config.yaml
n_kv_head: 5
d_mlp: 448
vocab_size: 2048
rope_base: 10000.0
qk_norm: true
bias: "none"
init_std_qkv: 0.0274
weight_decay: 0.055
final_lr_fraction: 0.03
batch_tokens: [16384, 32768, 65536]
train_tokens: 212200000
dataset: "wikipedia_en"
MLP neurons of a small language model. Each row is named by its layer, matrix (gate and up: input weights) and neuron, and shows model dimensions 64-191. Each number is 128 + 24 x the weight over its row's rms, rounded and kept within 0 to 255. A neuron's up and down rows have the sign that makes its largest values positive.
After each neuron's rows, "fires after" lists the tokens most often just before its 100 highest values on Wikipedia text that the model never trained on. A number after a token or word is its count.

L4.gate101 [111 104 137 156 111 109 125  82 120 129 105  75 134  62 172  81  84 139 113 138 152 101 123 121 115 145 151 121 126 146 128 165 184 121 134 116 108  84  97 129 116 102 130 134  83 161 110 113 143 132 163 139 148 112 126 105 111 122 153 118 103  73 137 109 153  77 100  93 129 152 123 134 130 142 141 138 121 178 127 119 118 121  92 157 135 130 193 129 148 117 115 122 156 129 173 142 141 156  81 144 171 133 109 161 137  98 114 120 150 123 113 138 164 161 112 117 165 124 131 113 155 116 128 106 109 172 127 128]
L4.up101 [171 142 121 166 116 114 108 123  94 115 125 114  90  83 181 137  86 168 128 157 106 155 111 149 114 123 140 161 136 142 140 118  99  95 114 167 117 159 180 144 123 138 148 161 163 142 125 155 146 119 146 117 123 126 118 129 121  95 120 124 126 129 111 135 169 152 133 149 151 134 141  82 151 184 132  99 102 131 149  90 178 165  93 146 108 162 103 148 119 123 136 174 141 168 142 153 148 177  95 113 165 121 112 120 129 159  87 149  95 114 152  74 161 100 105 130 138 112 143 123 143 126 130 146 108  98 154 107]
fires after: "s" 22, "d" 18, "D" 12, "S" 10, "ac" 9

L2.gate209 [113 112 103 100 164 101 136 174 127 173 121 142 126  94 153 126 132 155 128 133 108 115 124 150 111  99 144 104 154  99  86 124 115 122 119 127 117 107  99 158 137 143 152  95 159 155  90 137 126 113 123 131 112 172  89 120 135 137 105 103  82 141 120 126  73 103 133 141 130 154 119 119 107 110 125 105 157 108 176 117 120 155 119 125 131 144 149 132 123 158 108 127  80 133 106 175 148 173 167 144 124 116 147 120  96 114 138 137 135 108  96 131 129 118 129 126 146 134 120 124 152 148 154 138 127 110 114 129]
L2.up209 [166 117 102  96 171 152 111  85 162 119  91 110 118 128 146 151 108 145 153 114 163 125 121 151 129 154 150  85  99 117  88 108  98 107 124 148  86 118  92 151 165 128 147 112 112 121 153  97 155 124 109 135 121 134 109 142 139 120 121 169  99 126 112  94 109 146 101 149 130  95 127 136 143 141  99 120 102 145 119 128 137 114 116 145 107 143 128 129 143 122 124 126  70 110 110 134 154 127 116 132 145 108 186 142 145 142 157 185 139 157 109 151 116 112 113 121 144  80 132  99 120 165 105 132 167 146 134 110]
fires after: "W" 32, "w" 16, "E" 15, "Sw" 7, "N" 7, "Con" 6

L8.gate88 [115 109 124 142 107 123 167 126 102 142 103 122  88  68 147 125 100 165 140 190 136 133 155 130 122 113 152 135 135 106 128 137  99 125 128  82 100  80 123 120 123 121 145 125  88 123 140  89 157 165 133 107 110 107 106 174 160 139 151 108 134 142 154  98  85 137 143 100 135 131 142 129 136 135 149 144 105 132 141 122 138  95  87 104 109 115 132  96 159 139 109  96 187 150 126 119 157 126 112 152 120 107 159 159 107 102 103 154  95  49 133 101 152 141 119 109  96 176 134 134 113 106 169 135  74 131 137 114]
L8.up88 [111 146 148 166 121 114 144 127 144 109 116 117 139 116 136 138 125 187  99  77 117 195 118 115 120  65 102  92 123 105 121 126 139 130 146  98 162 175 126 108 141 126 166 166 134 124 138 120 116 136 125 131 138 145 123 173 120 107 130 127  92 132 127 167 113 155 122 134 102 176 152 129 108 140 125  93 121 148 135 121 161 166  79 120 124 131  92 107 101 139 163 133 133  99  91 163 142 108 114 144 122 151 108 168 123 132 134 149 112 167 119 156 148 139 145 107 121 124 146 112  83 114 123 118 154 135 118  75]
fires after: "d" 16, "H" 14, "R" 13, "D" 11, "St" 11, "st" 4

L2.gate8 [131 172 125 123 169 144 157 128 135 122 128  87 126 128  91 132 159 175 151 135  97 131 140  96 150 111 148 164 160 126 125  87 134 147 153 119 117 152 138 135 118 159 145 156 120 140 112 134 130 158 114  95 125 147 114  92 116 130 147 188 142  77 104 138 100 131 119 133 158 127 128 169 104 147  73 128  81 118  92 153  90 133 121 137 127 108  86 101 114 119 164 110 136 173 114 178 140 148 146 140 128 121 141 128 142 122 121 168 137 151 153 131 152 140  60 149 131 121 106 113 116 157 125  99 132 127 106  94]
L2.up8 [131 138  96 135 175  57  88 100 148 106 135 156 126 137  97 126 156 133 145 163 131 111 101 128 154 137 124 152 168 113  87 133 144 108 115 106 119 139 163 144 149 161 145 162 175 135 158 112 139 121 150 116 112 110 114 138 150 147  96 156 121 160 114 150 122 116 141 119 167 138 169 118 109 102 101 131 113 122 113 132 160 132 114 127 101  70 157  83  86 144  76 117 116 115 128 124 140 124 122 127 153  64 121 120 152 119 159  75 108 147 145 109 183 125 156 155 157 105 156 163  93 134 108 122  88 105 144 110]
fires after: "S" 14, "Con" 13, "con" 11, "des" 11, "St" 10, "per" 8

L4.gate333 [128  99 122 137 111  96  90 114 173  94 134 188 123 120 128 106 121 140 151 109 147 108  86 117  91  94 115 179 135 152 119  98 128 174 120 155 121 156 108 122 129 103 121 138 111 119  98 101 146 140  88 106 134 142 140 136 176  88 176 150  99 105 167 134  80 119 171 127 124 164  98 136 152 137 142 149 172 165 157 125 140 152 168 104 117 147 115 115  79 183 116 143 120 128 108  95 130  76 158 147 115 159 134 155 118 149 132 162 136 135 134 125 167 131  66 108 146 158  87 115 121 171 146 136 146 102 106 134]
L4.up333 [163 122 119 127 139 145 130 110 132 123 116 143 110  97 153 188 134 163 118 100  99 125 137 128 154 123 107 148 109 141  72 139 102 123 116 119 122 134 153 140 166 114 119  83  82 139 152 131 151 145 151 136 108 163  83 141 180 117 141 113 142 135 132 147  98 100 125 161 147 170 154 127 136 110 103 172 177 115 136 158 127  99 155 142 130 162  87 144 107 138 102 121 121 163 107 177 129 160 114 144 117 118  89 147 113 109 118 142 128 130 110  96 127 107 130 149 104 161 160 119 141 155  87 146 180 139  70 166]
fires after: "g" 14, "st" 14, "St" 12, "km" 9, "c" 6, "ep" 4

L6.gate13 [131 144 124 108 129 118 113  96 148  88 133 144  95 141 138 112 143 110 139 100 158 135 107 121 137 104  97 143 178 144  88 128 132 140  88 111 161 159 155 102 122 129 114 150 101  94  82 132 141 151 178 115  87 107 154 142 112 111 116  85  81 116 110 110 138 109 168 178 118 126 161 135 105 165 110 126 105 124 141  95 132 144  97 118 137 121 121 113 124 158 165 110  91 150  99 122 115 132 116 145 162 113 167 151 106 174 102  94 114 122  73 143 121 171 136 135 124  90 115 142 142 133 170 157 101 128 112 141]
L6.up13 [113 134 179 134 119  96 133 160 139 139  94  93  84  62 173 129 105 103 112 108 135 112 151 171 112 123 125 162 122 107 133 115 111 127  88 111 101  99 138 151 145 124 139 144 139 161 101 106 129 125 141 148 132 145 126 112 148 114 125 163 135 126 107 113 165 135 136 119 120 166 121 162 118 128 136 109 148 123 137 155 128  73 145 107 123 141 130 139 158 122 130 137 121 138 119 128 141 150 138 159  97 150 139 105 102 114 127 131 128 165 159 145 107 124  84 138 146 144 110 117 149  85 144 125 108 153 113  70]
fires after: "D" 27, "W" 14, "d" 12, "id" 6, "\n" 5, "T" 5

L6.gate285 [120 120 145 128 138 162 119 123  83 119 119 144  78 109 117 173 125 167 154 112 143 152 166  99 109 141 184 125 102 111 129 126 113 120 107 134 129 127 129 112 125 103 100 139 142 131 145 131 107 144  78 102 114 106 192 131  94 161 175 180 126 131  92 136 117 122 112 130 117 131 133 111 130 139 105 126 125 123 162 137 150 135 141 150 163 131 141 156 108 121  99 116  98 105 127 101 142 150 140 109  96 143  79 141  65 136 137 168 128 166 101 122 168 188 138 141  89 118 106 164  84 196 127 108 124 111  87 123]
L6.up285 [132 103 152 107 140 107 115 120  95 123 127 148 146  88 181 138 129 177 117 132 103 152 164 104 119 156 125  83 177  94 122 150  99 153  95 120 107 123 141  99 127 128 125 143 127 138 159 155  97 133 130 129  98 124 200 147 161 108 154 101 126  99 115 130 116 130 113 117 141 129 138 137 114 151 130 120 125  78 112 145 173 111 178 142 150 123 101 172 167 151 114 166  90 122  87 119 105 170 163 123 105 102  96 110 127 149 139 113 138 141  97  72 103 145 131  97  92 158 112 154 135 161 119 121  65 139 145 157]
fires after: "con" 15, "resp" 13, "comp" 11, "dep" 9, "ep" 8, "c" 6

L2.gate6 [108 129 123  99 119 151 199  98 115 103 119 112 111  50  86 143 145 157 124 150 137 140 133  91  98 111 125  55 102 121  95 119 164 119 143  97 139 115 152 107 123 130 124 171 108 108 164 120  89 130 100 126 138 118 153 117 117 160 150 161 112 143 112 129 122 118  97 103 121 115 164 111 108  79 142 129 120 142  99  94 166 151 119 124 140  83 102 126 137 141 112 110 150  73 125 150 121 147 147 129 112  86  98 100 155 145 142 125 152 106 144 132 137 117 124 122 118 141 111 135 118 138  78 115  95 145 140 135]
L2.up6 [106  93 135 112  93 130 155  66 130 112 137 117 121 129 132 140 126 191 119 144 127 125 102 130 130 131 132 137 116 141 150  91 127 130 108 140 135  94 165 132 154 107 107 150 106 111 115 140 127 126 127 150 153 122  85  81 160  80 146 170 129 120 157 131 104 131 119 125 104 123 115 131 132 126 149 145 179 128 120 141 125 134 145 131 149 107  85 108 139 138 134 122  90 115 125 122 113 144 197 124 136 126 153 108 132 151  77 106 143 139 130 154 134 147  94 146 168 149  87 108  88 140 176  98 122 143 138 107]
fires after: "of" 15, "con" 14, "h" 10, "P" 10, "us" 9

L4.gate346 [ 90 143 126 127 137 172 135 120 101 164  83 158 128  85 144 125 127 149  70 167 132 114 106 155 174 120 166 127  98 123 137 128  96 133 130 124 116  93 116 105 118 135 111 138 131  92 146 164 126 104 111 114 158  74 109 145 131 102 147 149 133  97 126 173 122 100 119 121 143  96  89 127 107 100 171 124 129 124 118 154 115 142 148 108 125 120  92  94 108 158  89 119  97 158 110 157 112 160 137 128 107 147  81 127 133 125 141 120 115 163  91 114 125 192  92 159 162 110 101 148 120 132 101 140 146 193 127 122]
L4.up346 [102 107 100 166 128 118  80 142 107 115 128 137 103  96 152 127 205 149 149 113 143 155 128 116 101  74 167 109 166 127 131 129 122  98 129 111 157 111 140 116 173 127 132 152 133 138 131 137  94 101 120  89 155 132 135 171 126 128 103 112 183 165 125 111 127 109 129 105 140 130 126 116 136 176 141 126 148  81 126  88 158 133 134  79 113 120 116 140 126 125 131 129 107 136 123 108 133 158 117 129 199 133  90 103 108 156 123 117 134 147 132 123 145 151 155 179 188 139 111 134 125 127  95 125 112  96 124 179]
fires after: "C" 15, "P" 13, "de" 10, "Con" 9, "ap" 9, "con" 7

L4.gate171 [120 120 143 104 135 133 126 163 144 125 168 146 158 126  99 130 152 150 146  79 117 117 134 106 155 125 128 124 126 139 146 130  98 118 113 149 144 128 115 130 124  75 160 142 118 135 167 118 158 133 112 157  80 107  83 182 150 147 158 139 131 135 101 103 107 111  92 208 152 113 162 186 163 125 119 162 116 150  76 105 135 154 110 147 120 142 165 129 120 100 122 151 132 111  71 100 165 133 126 120 167 113 128 146 134 134 144  92  57  79 144 104 147 107 129 145 118 144 141 135 142 157 118 130  96 144 156 190]
L4.up171 [122 159  84 142 135 129 128 150 133 101 119 150 181 157 111  89 125 137 129 115 129 139 126 118 151 125 128 137 115 154 155 130  92 121 108 139 112 152  98 111 130 124 177 111 125  94 124 117 150 105 156 126 139 143 128 153 125 118 129 154 118 110 102 108 106 127  89 162 142 161 116 188 151 144 130 162  98 125  85 152  96 168 137  95 117 105 214 121 113 104 141 147 136 123  70 117 177 141 181 147 105  71 112 133 124 141 105  83  98 115 121 123 130 111  95 158 118 136 127 134 150  98 143 130 108 164 131 153]
fires after: "St" 23, "For" 15, "O" 8, "ant" 7, "S" 5

L6.gate279 [136 121 159 105 154 121  99 120 138 107 155 155 148 118 166 172 148 142 126 148 138 132 122 131 160 110 137 131 158 140  88 140 128  94 133 116 101 140 123 184  94 109 172 141 148 142 139 127 130 140 147 126  95 141  99 132 140 113 120 105 106 124  90 127 150 117 156 142 148  75  98 107 158 121 128 173 142 127 176  75 110 141 136 149 111 128 120 141 129 151 121 113 135 105  90 125 133 132 138 125 112 121 137 103 109 116 116 152 143 114 154 146 158 140 107  86 125 163 140  99 142 160 166 163  99 110 142 169]
L6.up279 [150 125 123 132 168 160 141 152 102 136  79 154 129 105 130 108 100 122 138 151 157 115 173 168 131 150 101 121 148 132 138 108  93 127 118 112 119 148 127 147 101 126 164 161 138 126 108 142 126 137 115 174 110 168 139 113 109 119 115 107 154 174 159 131 132 136 107 171 120 159 114 133 159 174 146 150 105 133 128 149  77  92 135 104 145 156 136 124 135 140 134  54 117 128 120  67 118 144 139 116 133 143 126 127 136 151 157 135 112 126 118 145  87 109  55 141 171 130 149 128 145 120 133 113 117  57 149 112]
fires after: "\n" 31, "rec" 5, "- " 5, "W" 5, "| " 4, "E" 4

L2.gate234 [155 112 130 144 106 129  93  99 120 136 144 115 121  82 122 107 175 122 100  81 111  98 133 128 118 105 102 116 140  97 159 138 125 104  88 139 138 127 116 139 128 169 143 127 121 135 121 150 166 106 144 152 102 104 163 148 163 126 157 146 100 128 149 139 109  92 146 186 159 155 174 154 144  92 104 148 176 159 137  79 103 141  96 122 115 173 143  77 143 143 147 149 142 164 119 177 126 146 116 119 138 113  98 125 160 163 118 143 153 118 133 127 179 129 108 166 104 136 123 163 102 128 106 166 125 107 114 213]
L2.up234 [114  86  98 129 155 111 130 103 183 131 126 104 172 136 167 124 149 161 123 127 113 136  88 119 169 166 128 130 117 131 123 113 175 125 130 131 142  86 114 139 125 125 149 137 115 135 132 113 167 142 125 124 131 175  89 155 152 118  99 139  99 156 145 132 145 137 136 124 120 161 148  87 115 142 109 155 146 158 150 142 113  97 100 105 117 135 137 133 123 132 117  96 103 126 149 112 142 122 141 168 107  81  77 117 124 170 108 132 114 170 108 140 117 118  90 102 107 160 133 144 165 103 142 104 141 128 121 120]
fires after: "S" 23, "St" 22, "O" 18, "B" 17, "E" 8, "Mar" 7